Weights of a small transformer language model.
Size: width 576, vocabulary 30198, 94.5M parameters.
Architecture: RMSNorm before each block, rotary positions, no biases in attention or MLP, untied embeddings.
Training: a variant of Adam for these matrices, 617M tokens, 5286 steps.
MLP neurons of a small language model. Each row is named by its layer, matrix (down: output weights) and neuron, and shows model dimensions 320-447. Each number is 128 + 24 x the weight over its row's rms, rounded and kept within 0 to 255. A neuron's up and down rows have the sign that makes its largest values positive.
Before each neuron's rows, "raises" lists the tokens whose logits its output raises most directly, leaving later layers aside.

raises: "aps", "ern", "iff", "icks", "iffs"
L5.down1350 [ 86 137  67 133 131 142 108 117 155 126  95 163 101 113 120 156 120 117 143 147 153 146 129 140 117 133  77 124 127  99 124 154 128 127 149 151 136 213 116 144 129  83 167 114 158 142 142 164 108  83 169 126 112 150 102 133  91 206  93  90 144 144 131 134 128 129 105  82 159 157  92  72 153  91 101 119 149 130 107 106 142 148 166 105 123  95 129  99 166 125 104 134 111  92 138 151 129 141 107 169 125 134 152 122 151 151 114 121 129 181 159 118 134 118 140  95 130 107 168 144 141 137 143 123 138 132 177 126]

raises: "ary", "aries", "ara", "uc", "ality"
L4.down75 [105 130 150 161  74 132 138 122 165 140 135 132 158 113  94 102 122 128 159 138 136 149 146 164 127 111  99 129 110  67 165 142 164 122 133 165 128 110 131 107 150 130 133 168 143 113 108 115 117 110  92 157 133 161 129 112  98 120  91 151 111 114 117  90  73 143 148 130 142 108 124 136 142 110 104 119 126 112 130 142 121 165  74  90 115 173 105 134  88 136 135 130 125 103 114 127 146 149 148  90 121 150 140 145 132 173 144 129 111 174 133 148 143 138 144 124  56 122 122 133 132 161 137 150 160  85 135 122]

raises: "ip", "ra", "ap", "or", "in"
L4.down460 [159 126 120 195 112 115 139 109 159 151 148 155 134 140 124  85 119  80 117 127 122 130 128 102 134 106 168 146 118 113 146 152 143 169 113 160 156 119 124 119 113 102 113 112 106 140 149  98 141 110 125 123 120 144 125 150 131 136 172 115 170 150 107 132 124 142  87 140 148  96 134 152  96 123 121 166 117 114 168 146 179 180 132 122 185 112 140 126  65 133 130 145 148 129 136  98 123 126 150 167 155 120 127 155 138 100 134 103 110 132 136 140 143 104 175 115  99 108 187 146 140 162  98 131 129 137 110 156]

raises: "me", "med", "ed", "c", "ming"
L2.down1335 [143 124  92 128 139 145 135 126 111 104 105 103 142 151 157 124 149 136 123 165 116 110 153 149 134 118 147 108 157 143 151 143 142 144  87 119 101 145  93 164 153 109 153 117 169 124 134  93 119 113  55 142 159 101 107 150 156 126 166 135 123 137 111 166 138 161 115 108  87 135 167 109 127 120 100 149 134 115  86 121 113 109 101 124 119  92 106 144 133 132 118 113 136 130 162 133  79 143 124  92 164 120 103 136 106 149 148 122 154 141 122 107  99 130 128 143 115 130 159 141 125 180 128 142 134 100  76 138]

raises: ".", "–", "-", "/", "I"
L5.down942 [124 178 116  96 160 125 132 153 115 101 138  99 125 115 161 129 121  95 144  96 118 103 146 147 130 131  81 114 133  60 122 126 150  97 119 128 137 124 110  98 108 111 121 119 123 121 117 131 192 139  89 124 112 166 135 120  85 128 131 128 139 131 144 146 173 111 126 144 139 128 159  61 135 163 149 129 145 129 143  91 146 182 122 140 129 183 105 113 139 140 115 104 144 144 133 129 123 114 150 116 143 139 132 100 152 111 111 149 120 128 119 154 132 157 116 136 126 149 113 141 112 171 120 119 140 125 128  74]

raises: "ied", "iation", "ial", "ual", "ous"
L5.down1147 [135 184 130 107 101 114 136 110 101  81 192 144 135  64 136 139 133  92 158 150 121 186 149 129  96 117 102 124 125  97 105 117 131 155  76  96 124 165 145 103 184 156 159 146 165 127 120 167 121 115 151 115 113 135 144 134 120 158 136 151 108 149 103 128 158 130 103 103 120 116 148  99 149 128 105 134 118 109 118 105 103 150 137  69 107 172 115 124 100  94 147 105 101 126 132 136 144  70 134 119 121 143 134 117 135 108 158 132 134 132 137 118 102 182 132 165 135 150  82 101 125 175 152 125 138 138 159 124]

raises: ",", " +", "-", "\n", " ("
L9.down681 [132 131 139  98 135 126 131 116 115 127 114 119 104  95 122 115 124 165 148 101 134 110 108  63 135 165 154 117 165 120  94 144 154 133  94 163 119 167  94 116  99 116 124 156 140 158 146 157 138 152  91 168 151 134 112 158 167 149 104 115 122 153 124 115 162 139 138 115 139 133 112  67 121 146 121 112 202  61  88 135 137 111 119 166 155 120 104 137 140 140 126 120 126 159 135 138 109 142 110 114 139 131 110 155  93 126 160 121 142 114 120 137 124 146 114 123 135 140 142 128 123 124 101 171 131 114 100 118]

raises: "in", "-", "ap", "es", "ed"
L2.down140 [126 159  96 138  88 105 134 144 145  97 135 113 113 139  91 104 141 127 150 142 166  86 139 119 130 169 171 143 197 102  95 143 116 107 175 123 127 145 134 151 122 134  85  93 119 127  86 119 144 145 112 133 156 173 139 129 115 118 169 127 130 130 140 142 125 150 124 147 123 114 139 101 140 111 139 143 109 143 134 159 108 165 100 129 120 151 107 136 155 141 157 167 176  96 163 101 153  99 128 110  93 119 114 115 125 134 163 136 132 132 130 180 151 137 150 119 136 144 180 120 139  99  76 115 156 110 104 121]

raises: "hip", "'", "hips", " were", " present"
L2.down107 [145  89 176 137 145 122  94 138 111 180 121 137 134 108 128  93 145 138 107 138 108 150 106 142 125 139 136 174 125 138 138 151 155 135 109 132  79 155 138 141  94 154 143 148 165 132 142 128 157 120  26 138 141  96 134 115 136 114 115 164 151  80 107 122 142 123  89 122 127 115 105 209 139 122 124 144 128 121 127 146 124 111 132 128 125 127 112 140 143 139 135 115 143 124 116 128 143  72 156 103 107  96 140 144 110 130 105 113 144 132 146 135 120 130 102  98 143 151 137 101 133 147 152 119 101 147 133 133]

raises: "hip", "chaft", "hips", "'", "eries"
L4.down1366 [117 113 179 138 121 102  90 167  91 174 118 126 107 104 141 123 133 181 110 124 101 130  59  90 120 123 101 142 130 105 149 151 124 148 141 120  66 172 149 136 130 112 132 149 143 135 132 110 174 135 145 135 131 126 120 151 155 134 124 171 154 145 105 101 114 161 155 107 156  87  88 174 120 140 111 137  87 124 139 168 180 110 138 181 118 114  98 140 150  76 108 139 114 152  82 132 117  90 165 131  97 103 147 160  98 135  95 129 190  81 106  95 143 115 130  96  58 121 174  87 155 108 141 142  84  87 107 142]

raises: "med", "mer", "m", "ms", "ming"
L4.down306 [137 127 120 108 103 132 159 140 118 146  86 124 115 158 126 115 134 141  93 125 124 124  96 114  85 103 121 106 151  96 175 122 139 140  84 166  78 112 151 147 140 143 146  79 112 159 127 128 145 144  72 126 125 112 134 154  85 133 152 159  49 101 129 175 157 122 152  95 132 144 108  96 125  90  95 167 118 151  98  90  99 149  78 112 138 140 154 132 131  86  98 164  78 156 133 139  83 142 179 115 107 161 151 125 136 128 122 109 127 126  93 142 114 128 169 144 117  82 134 136 166 112 113  81 125  92 131 135]

raises: "ary", "ory", "aries", "ari", "ively"
L9.down881 [115 104 133 150  84 127 147 128 118 113 134 111 125  93 146 114 136 119 114 102  94  82 135 148 110 143 115 180 113 107 120 138 169 128 116 156  98 133 108 161 172 135 162 152 134 148 133 124 104 129 119 126 132 177  75 133 193  94 120 158  92 128 133 130 100 113 157 117 125 130 121 150 159 139 119 149 132 110 151 119 164 139 122 140  98 150  73  96 154 135 134 134 111 107  95 111 136 125 101 112 142 108 143 149 126 166 130 104 134  83 172  76 148 168 154 139 143 170 104  89  77 144  93  98 103 173 139 117]

raises: "\n", "|---|", " also", " ", " these"
L9.down885 [110 106 129 126 131 115 128 144 137 184 136 144 162 131 137 143  93  90 153 154 136 119 131 109 159 143 122 118 163 129 141 123 130 140 118 174 125 121 120 129 160 144 119 100 154 107 133 134 100 143  45 129  97 128 164 168 115 122 181 138 101 102 133 111 114 143 114 116 140 143 190 136  57 124 110 120 120  94 132 136 135 123 128 156 130 134  95 126 151 163 140 133 113 124 212 132 133 117 123 130 144 122 122 141 137 121 141 177 112 122 113 140 151 110 139 127 144 135 111 157 125 124 150 139 100 158 118 141]

raises: "es", "i", "y", "ed", "al"
L2.down1164 [152 134  98 103 106 129 106 153 132 134 129 115 144 173 121 125 153 119 118 125 103 112 133 153 142 113 139 148 159 117 157 135 108 128 121 143 103 115 117 147 100 155  91 133 133 141 103 140 176 122  93 147 140 135 145 112 142 107 107 114 124 123 116 168  79 129 126  99 102 126 125 114 139 136 145  93 134 146 112 136 150 145 132 151 128 163 120 136 123 121 156 155 121 110 175 108 128 111 113 126  85 129 115  65 148 188 113 123 171 149 174 115 120 134 142  84 116 131 183 129 126 130  93 125 117 127  94 118]

raises: ",", ".", "'s", " and", "\n"
L5.down898 [114 136  88 138  93  96 103 105 135 124 105 125 124  84 135 135 108 120 108  69 140 126 110  89 141 159 130 121 225 114 159 147 134 109 132 139 102 141 112 106  94 103 106 145 152 150 124 155 154 148  99 143 141 134 156 130 103 115 143 105  70 105 177  94 168  69 108 147 105 126 169 111 141 129 159  98 145 150 162 151 166 117 106 174 160 141 105 135 119 134 140 116 195 142 141 128 121  68 135 166 141 106 160 156  99 150 201 102 153 124 119 123 152 119 123 115 178 122 125 132 112 134 111  94 122 117 168 107]

raises: "–", ".", "/", "−", "%"
L5.down1369 [ 96 158  92 126 155 110 100 157 115 138 130  95 119 107 158 160  67 137 172  75 153 110 102 116 138 127  98  91  90 135 136 117 157  70 122 121 159 157  96 155 111 119 135 158 158 129 191 131 153 170  65 159 145 133 106 111  78 107 155 154 124 146 119 109 142  98 151 134 142 116 130  95 120 146 157 156 137 148 124 130 110 153 104 125 121 123 115 123 116  90 111 126 135 155 180 134 127  86 103 160 131 137 137 142 123 137 144  99 105 100 142 136 119 145 144 147 148 124 108 119 127 155 123 130 149  94 141 114]

raises: " and", ",", " of", "'s", " ("
L5.down1064 [116 102 138 142  95 124 145 115 138 123 149 148 149 149 104 127 133 150  85 136 132 133 115 103 126 130 135 149 255 117 128 141 103 152 112 106 118 144 139 131  91 155 158 101 166 109 111 146 132 100  87 108 126 126 132 139 100 106 158 132  96 140 115 113  90 137 124 148 117 148 158 159 126  77 103 149  99 154 119 162 138 108 136 130 116 118 130 126 138 127 141 118 138 164 157 134 142 107 113 150 114 119 157 112 112 138 127 143 130 114 104 131 122 110  73 147 111 131 148 110 142 107 129 118 103 156 118 143]

raises: "'s", ",", ":", " of", " and"
L5.down617 [ 99 129 133 117 131  74 159  99 140 100 118 114  89 155  86 113 124 129 125 125 130 117 119 146 118 103 119 123 212 104 120 103 127 128 135 117  92 109 142 144 139 120 134 114 169 103 134 112 153 108  87 111 170 149 134 102 121 118 115 160 111 118  99 131 115 152 110 154 114 126 157 133 126 110 184 146 126 132 143 174 136 145 137 119 142 143 141 118 132 121 130 102 159 158 183 104 138 129 122 126 118 131  76 103 127 147 144 119 123 115  98 148 147 113 152 154 141 146 151 131 167 126 104 120 151 135 126 108]

raises: " been", "n", "ith", " become", " come"
L9.down972 [156 139 130 143 146 147  93  94 114 143 138 150 122 131 110 174 140 126 123 115 140 129 133 111 113 129 129 157 139 124 136 132 133 109 126 117 180 145 152 148 171 114 112 122 125 115 130 128 159 195  27 171  91 115 126 113 142  86 140 150  71 125 147  97 145 125 105 135 149 149 119 131 117  88 156 114  93 116 125 141 105 139 125 196 132 130 104  99 103 140 121 127 158 124 138  89 182 145 113 123 105  69 200 148 117 152 160  85 118 112 143 168 135 117 154 139  96 130 128 112 130 137 114  90 147 100 156 147]

raises: ",", "'s", " and", "-", ";"
L4.down808 [120 105 117 155 123 104 103 144 124 128  81 147 136 122 132 147 130 152 101  83 118 107 106 147 115 105 131 113 255 133 155 123 159 129 128 125  84 145  95 123  89 152 194 129 167 102  71 128 122  95 116 118 148 150 133 134 155 134  91 119 155 101 103 119 114 104  87 146 144 131 145 141 110  95 166 147 155 139 138 122 120 145 112 148 102 141 150 129 141 115 153 134 134 136 152 124 124 103 128 124 113 131 134 133 140 130 166 100  92 145 126 152 112  98 132 117 105 145 191 133 122  82 117 120 112 116 109 154]

raises: "ive", "arg", "ry", "ory", "s"
L2.down902 [109 120  90 116 141 148  99 125 111 158 152 124 158 121 114 131 121 156 158  92  95  78 104 133 144 119  90 106  93  98 121 111 111  99 173 119 125 118 158 123 132 142 113 131 121 113 159  90 137 123  34 145 127 141 149 113 128  98 110 138 116 144 161  86 143 131 138 148 118 141 120 111 130 159 134 150 154 155 140 112 125 144 163 123 128 120 147 153 110  91 137 138 122 143 153 123 122 135 102  76 127 112 121 158 142 119 134 120 107 118  73 128 177 151 137 144 120 135 144 127 131 141 131  96 118 137 143 145]

raises: "es", "u", "ia", "i", "us"
L4.down249 [137 151  94 122 126 100 173 160 126 115 165 176  99 149 106 136 135 123 123 157 130 138  92 125 146  79 133 178 174 120 123  99 159 163 156 128 116 133 120 115 109 146 134 110 131 130 111 137 105 105 106 103 166 137 125 123 136 132 141 143 122 131 138 138 146 155 135 129 151  95 164 101 121  68  99 134 117 135 128 154 113 117 151 123 135 113 117 114 105 144 133 130 101 132 134 131 138 184 130  96 101 100 118 139 141 100 109 146 154 122 137 106  98 144  93 122 119 138 134 101 111 150 150 107 120 134 104 158]

raises: ",", " (", ";", " in", " at"
L9.down1439 [119 134  95 136 182 130 139 115 154 133 102 117 139 108 153 112 109 165 121 140 155  84 136 102 110  97 100  95 152 126 111 132 108 156 159 113 119 120 110 107 108 138 139 118 155 137 152 133 157 133  94 121 137 130 155 108 115 117 128 136  96 100 136 120 118  99 109 129 100 118 122 124 132  86 131 152 162 105 115 127 133 141 128 106 142 150 130 107  98  95 127 148 126 152 144 120  94  97 133 124 166 156 114 107 106 143 128 128 133 106 114 122 118 129 162 155 132 132  97 133 135 145 158 126 131 133 140 132]

raises: "side", "ward", "right", "country", "wards"
L5.down1038 [145 160 137 106 120 158 161  99 155 139 113  88 117 135 118 136 115 107 101 122 103 130 103 153 103 159 173 144 132 136 164 120 115 124 141 129 136 108 171 109 111 119 116 131  85 147 153 130 129 135 156 124 175 132 144 106 143  98 134 133  75 137  85 137 117 133 137 115 120 145 105 129 130 131 103 144 126 119 124 149 129 153 127 141 145 130 132 134  78 123 108 115 116 136  96 113 140 107 102 157  54 148 122  98 117  99 129 125  89 138 120 144 131 134 168 114 163 133 100  93  95 123 124 137  94 121 124 142]

raises: "ion", "izing", "ions", "ising", "isation"
L9.down471 [117 115 103 111 114 128 112 137  95 117 149 136 107 132 112 165 105 196 144  78 144 136 121 133 101 125 125 150 136 150 126 190 153 137 173 145 163 125 117 108 122 122 116 125 134 102 120 128 119 127 123 145 142 136 130 130 135 120 157 111 171 171 117 113 161 130  91 108  98 106 120 122 132 125 125  84 124 110 107 131 157 141 131 116 121  67 112 123 117 163 148 131 151 118 133 121 137 133 129 150 142  82 119 128 104 116 127 111 131 117  95  82  88 131 165 134 102 148 139  96 180 134 136 159 203 150 134 193]

raises: "ently", "encies", "ested", "ents", "ences"
L9.down767 [145  90 135 126 149 114 111 131 173 151 142 127 147 142 128 137 131 133 140 147 123 141 137 135 112 132  99 131  93 114 131 159 128 145 147 151 105 101 135 160 142 154 151 122 118 183 100 146 131  76 156 151 149 101  82 148 108 135 123 114 112 102 136 188 153 143 133  89 135 153 151 136 124  95 128 104  78 139  73 163 142 120 113 156 149 142 120 156 137 126 122 149 136 145  94 134 101 130  98 147 138 151  89 120 148 145 128 114 116 126 132  99 111 120 135 123 170 126 100 161 101 158 187 192 131 123 173 122]

raises: "–", ",", " –", ".", "/"
L4.down1144 [152 194 128 122 144 113 166 151 102 124 122  81 103 100  96 119 118 144 176 100 158 112 103 122 102 112 107 132 150 133 116 116  82 110 148 126 164 119  97 131 123 114 134 119 144 112 157 128 126 150  87  83 155 143  98 142 134 124 157 119 115 127 108 137 125  95 112 123 138 124 101 122 118 118  91 157 148 135 112 128 124 159  71 177 150 102 136 142 154 112 117 118 114 137 149 111 123  93 112 158 165 147 118 123 112 136 126 123 115  68 138 112 128 129 131 154 151 128  95 142 107 126 120 119  94 102 100  83]

raises: ".", "-", ",", "–", " and"
L5.down1207 [119 168  73 112 172 142 144 147  92  95 160 150 123 125 146 119  88  91 143 124 116 120 117 128 152 119 135 107 147 101 142 128 142  84 137 118  95 125  86 100 126 120 123 162 115 123 127 108 162 147  82 111 140 121 145 124  58 119 163 121 120 120 143 127 155 120 103 122 129 137 121 100 126  87 204 120 125 138 163 131 165 140 110 145 110 144 163 101 117 130 145 105 173  81 161 135 118 129 132 154 131 150 134  92 136 132 131 118 115 154 129  86 131 141 141 103 141 122 160 106 133 150 127 106 112 172 112 119]

raises: " of", " from", ":", " at", " on"
L5.down1055 [126 108 150 112 127 159 145 127 165 111 155 141 132 154 123 129 137 141 135 161 143 136 142 114 110 126 114 144 133 118 100 131 130 143 149  92 126 101 146 106 109 133 131 115 181 144 131 121 126  87  31 100 126 134 149 104 121 123  95 142 160 153 144 124  95 167 131 136 107 118  89 111 127  91 105 146  99  95  94 151 143 124  81 101 116 123  98 136 133 136  72 133  92 168 101 157 129 115 177  85 109 139 126  87  80 113 119 145 114 137  84 118 126 118 101 164 140 122 116 136 121 155 162 137 117 122 155 117]

raises: "e", "RA", "p", "an", "all"
L4.down1359 [117 112 118 128 147 132 126 104 113 135 111 108  81 125  80  90 115 133 140 124  98 164 143  96 131 110 129 119 181 132 160 131 157  92 144 106 136 176 117 173 116 103 141 108 120 107 150 138 105 141 111 146 177 148 169 115 137 118 112 159 113 119 156 131 143 138 139 138 119 139 167 104 133 117 140 104 153 130 126 130 122 157 149  97 133 129 106 131 104 145 169 123 175 122 158 117 134 115 134 133 115  71 116 124 107 105  93 131 199 175 190 135  65 150 103 148 105 142 183 147 122 112 135 168 100 134 125 102]

raises: "mer", "ming", "mon", "ran", "at"
L9.down692 [101 122 121 115 104 123 119 161 109 159 116 115 161 155 138 113 161 129 123 140 135 152 103 126 128 140  87 132 124 127 163 161 174 119 111 120 132 135 119 152 101  77 126 124 111 157 169 116 142  96 135 178 135 144 110 135 130 148 121 138 104 118 109 113 117 146 118 119 142  95 167  51 115  71 154 113 120 151 145 111  87 155 112 126 116  85 121 125  95 136  86 121 146 114 138 135 117 114 175 106 151 121 131 107 115 137 130 161 144 106 130 131 125 119 161 104  99 142  74 131 122 161 136 114 162 100 118 164]

raises: " of", ".", ".'", ":", "'."
L9.down1016 [130 145 142 150 103 144 154 139 126  85 131 124 108 116 121 121 184 134 136 159 161 119 121 133 103 130 103 118 203 150 118 127 153 107 146  56 113 122 168 180  92 146 144 123 143 128 133 129 151 132  59 113 128 138 130 127  90 129 111 126 148 125 119 127 118 117  88 126  66 126 120 138 124 127 108 143 158 101 137 109 124 109 130 138 145 113 123 128 117 104 164 110 106 177 107 114 130 101 153 103 130 141 144 116 113 140 141 130 101 125 104 117 127 153 129 167 156 121 137 104 100 138 150 146 109 129 195 146]

raises: "iam", "ades", "aves", "ins", "omen"
L2.down1461 [127 121 143 118 133 149 128 138 129 127 136  96 168 124 141 143 135 115 129  88 140 115 137 131 136 133 117 110 124 110 107 158 152 107 129 152 152 159 181 145  90 143 118 136 133 135 132 107 164 132 176 119 140 136 132 100 110 125 143 178 142 112 128 128 124 151 122 144 107 123 119 129 103 163 172 106 122 147 127 142 133 144 125 133  96 142 122 143 106 121 149 133 151  76 179 124 141  73 117  99 120 103 174 113 125 132 123 105 139 150  95 116 139 108 103 142 135 116 140 132 142 137 111  99 129 130 128 143]

raises: " been", " become", " access", "n", " appeared"
L4.down1302 [146 108 153 104 128 130 107  95 102 111 130 145 149 125 117 164 131 106 134 132 104 117  80 130  95  92 120 147 122 135 141 117  93 112 153 118 148 135 124 122 146 146 121 161 155 126 138 140 138 148  10 177  93  94 122  84 127  95  79 141  85 125 139 124 135 151 121 159 157 127 166 153 123  64 165 126 114 121 157 140  99 154 126 143 155 114 100 102 103 107 113 140 146 132 129 114 129 185 148 109 113 120 174 116 101 145  88 103 100 105 129 141 115 139 144 134  94 115 148  97 109 114 120 144 130 121 129 102]

raises: "'s", "ic", "on", "es", "ing"
L9.down1285 [128  73 164 145  94 138 103 159 123 156 169 121 139 122  88  68 105 153 122 135 136 150  83 112 138 125 128 143 230 134 172 123 130 154 130 137  87 131 148 174 128 144 136 134 175 138 118 150 133 127  95 130 131 164 146 138 112 131 107 119  99 154 129 151  65 169 146 126 134 123 141 100 129  82 121 154 139  87  80 166 130 148 120 118 128 142 145 158 128 154 111  89 164 140 140 109 183 111 119 114 139 114 128 160 117 130 135 124 121 151  91 100 103 101 110 176 137 128 144 112 144 109 127 134 122 126 166 125]

raises: " of", " and", "board", ":", " ("
L9.down765 [134  99 160 121 123 138 136 120 161  83 159 117 130 133 107 107 131 126 109 150 131 146  98 109 132 110 113 119 193 113 111 143 121 117 105 134 126 122 155 147 117 115 150 132 186 182 152  93 154  89  76  87 113 164 117 135  90 131 118 132 140 138 124 152 128 145 102 122  71 105 119  75 125  87 151 122 114 121 144 100 127 137  90 134 100  94  85 154 113 165  97  84 154 136  87 128 116 142 153  83 107 149 145 120  66 140 155 137 131  99  82 115 118 144 130 172 157 114 147 140 110 171 139 138 102 116 147 108]

raises: "ian", "age", "'s", "et", "les"
L9.down1470 [146 131 144 120  98 102 141 113 102 171 132 100 165 140 106 130 107 115  94 142 130 108 127 177  85 124 138 138 168 105 133 109 151 109 141  82 130 149 134 140 138 135 138 165 133  97 160 139 137  90  98 100 118 161 157 145  85  81 125 107 108 116 111 119 175 116 126 145 135 132 135  92 138 131 113 175 175 131 154 159 115 146 116 117 115 109 185 182 143 107 143 104 150 141 167 134 120 109 100  85 159 139 110 116  94 132 121  83 130  80 123 115 114 108 171 170 102 164 165 162 148 119 138 150 157 116 132 162]

raises: " of", "'s", "ed", " and", " for"
L5.down165 [138 166  79 135  96 160 125 138  97 100 113 169 165 126 117 102  98 119 149 107 104 166 145 132 129 148  80 136 151  93 153 155 118 124 176 103 136  99 140 184 121  94 133 139 153 127 131 139 142 101  69 125  86 154 138 114 150 152 130 115 124 139 122 124 112 120 136 139 140  99 141 128 154 104 111 154 141 117 128 144 154 159 111 121 116 101 131 164 142 126  94 112 140 167 138 107 122  79 117  85 137 133 114 118  77 139 161 108 123 111 107 100 106 171 126 136 125 143 139 106 150 128 146 113  97 115 137  96]

raises: "sa", "tt", "rie", "ama", "row"
L2.down137 [111 140 108 124 148 146 113 158 149 125 130 146 112 147 140 119 123 109 106 144 132 109 100 126 118 116  57 130 126 122  88 130 156 123  97 113 114 144 159 154 135 146 141 118 141 150 143 107 139 129 146 121 100 147 109 120 133 164 129 129 145 112  98 127 105 132 137 136  90 134 123 132 170 153 114  68 123 135 115 107  76 129 121 140 157 139  91  86  88 122 102 150 133 102 129 126  79 129  93  74 170 131 147 127 126 133 128 115 100 104 138 139 106 147  93 139 118 136 172 167 149 106 109 153 130  99 107 103]

raises: "'s", " and", ",", "ian", "on"
L5.down574 [142 110 118 138 104 113 128 135 121 152 126 157 100 130 111  84 143 151 120 134 126 133 110 115 134 109 152 145 255 140 110 157 141 121 148 118  92 151 135 135 114 171 130 118 151 120 127 147 148 100 118  92 177 136 126 146 116  95 109 125 105 129 121 125  94 147  98 124 127 112 149 134 117  94 150 115 116 144 112 131 144 139 162 139 125 116 157 118 151 130 154 130 162 147 160 147 148 131 120 143 142 106 102 143 130 138 123 115 129 119 121 104 109 119 121 117 118 139 182 110 139 115 109 130 137 141 159 116]

raises: "ic", "at", "up", "'s", "'"
L2.down433 [126 120 135 138 132  95  93 146 152 124 130 132 110 141 137 121 150 141 137 126 154 132 117  98 143 172  91 104 148 153 129 125 182 154 136 168 137 144 119 161 117 146 136  70 161 122 161 139 124 112 111 149 187 131 126 121  98 128  94 137  68 106 147 108 107 137 137 182  72  88 152 129 131 126 131  70  94 115 121 137 119 141 128 124 100 118 121 112 123 119 116 146 132 123 124 126 129 132 140 122 142 143 122 121 127 139 147 101 141 124 146 144  81  93  69 124 126 119 179 138 116 145  92 155 144 113  83 112]

raises: "ature", "ation", "age", "ure", "ures"
L2.down570 [100 131 152 143 116 155 105 138 121 120 111 107 146 174 108 109 138 156 152 160 158 144 149 154 119 133 149 134 127 149 137 176 131 131 151 128 114 114 105 132 153  77 112 127  93 187 110 150 135 137  89 123 128 138 100 106 161 147 174 123 166 127 134 153 120 194 151 129 125 159 140 108 139 123 149 123 162 135 111 168 133  90 110 116  95 175 109 138 152 162 106 110 144 126 107 122 101 138 155 149 116 154 141  94 121 159 118 103 153  98 150 113 109 164 119 151 121 132 125  97 144 164 151 115  98 132  89 154]

raises: " year", " same", " they", " night", " he"
L2.down627 [130 130 154 146 155 167  74 139 152 117 137 155 117 105 125 108 171 155 157 125 152  89 102 142 125 125 134 166 153 114 169 115 130 125 136 119 163  86 181 139 120 132 141 187 128 125 107 154  63 132   0 122 125 138 126  86 159 127 113 124 160 144 127 123  92 147 131 151 150  96 126 131 148 120 166 130 149 117 120 163 128 159 147 121 134 161 136  94 137  87 122 112 137 152 151 141 124 127 147 142 154 116 144 159 101 150  86 110 114 150 110 137 139 137 150 153 128 143 159 145  89 149 127 161 125 141 113 121]

raises: ".", ",", ":", " and", ";"
L9.down1445 [ 85 128 116 118 138 117 154 130 132 136 128 155 154 116 135 178 117 156 126 111 153  79  78 115 117 151 116 127 188 114 132  83 133  98 153 129 125 138  98 133 119 146 134  87 169 121 128 139 129 143 130 113 103 142 128 102 125 131  86 175 137 145 128 130 144 128 119 148 117 116 132  83 134 122 131 133 165 134 156 113 134 129 115 124 106 151 148 137 149  88 153 103 131 156 111 171  84 124  93 108 144 146 108 147 102 135 170 110 132 152  90  83  66 165 129 149 147 159 131 123 167 170 123 118 158 136 108 127]

raises: "–", ".", "th", " years", "58"
L5.down959 [120 197 135 126 159 117 124 153 114 115 122 115 121 101 161 160 107 131 106  99 176 103 127 118 126 146 124 111 115 108 135 107 123  96 131 106 148 113 110 168 102 120 153 151 115 123 166 135 145 173  93 132 128 162 125 124 157 125 163 145 128 148 121 124 133  77 148 135 113 107 135 116 163 135 128 142 144 149 132 119 120 130 130 130 128 112  94 144 108  96  96 123 102 148 137 142 104  71 133 184 165 127 136 113 110 142 124 144 106 108 153 126 147 149 151 146 115 125 118 110  86 168 128  97 122 139 141  84]

raises: "here", "ela", " no", "orn", "ower"
L4.down520 [ 98 115 116 138 162 106 116 136  88 131 132 108 101 119 147  95 103 106 110 104 123 102 149 132 122 149 141 112  95 145 144 140 153 136 103 142 134 110 136 141 102 120 102 135 103 136 121 106 148 124  81 157 151 144 132 163 123 154 185 131 146 135 150 155 115  77 141 106 143 129 135 113 160 126 179 138 108 174  76 145 150 154 117 167 120 119 110  98 101 120 138 108 126 139 149 130 131 150 109 141 100 123 158 123 121 132 150 149  95 159 108 129 126 139 181 127 136 109 133 140 180 131  58  95 145 108 171 153]

raises: "rd", " episodes", " times", ".", "16"
L2.down1125 [144 139 112 131 157 130  95 128 125 171 150 105 107  81 124 111 145  84 127 144 149 133 131 138 121 138  93 127 123  96 132 142 137 128 106  93 139 114 128 115 145 130 105 164 137 151  94 143 122 159  73 119 122 144 100 129 141 117 148 144 139 155 140 127 129 115 138 122 172  77 148 102  77 128 181 135 130 105 167  82 148 128 106 132  89 141 103 121 126 107 126 134 136 153 108 113 158 133 149  97 122 125 126 129  97 116 132 174 105  99 145 101 107 154 136 169 137 178 132 122  92 143 147 167 162 151 155 141]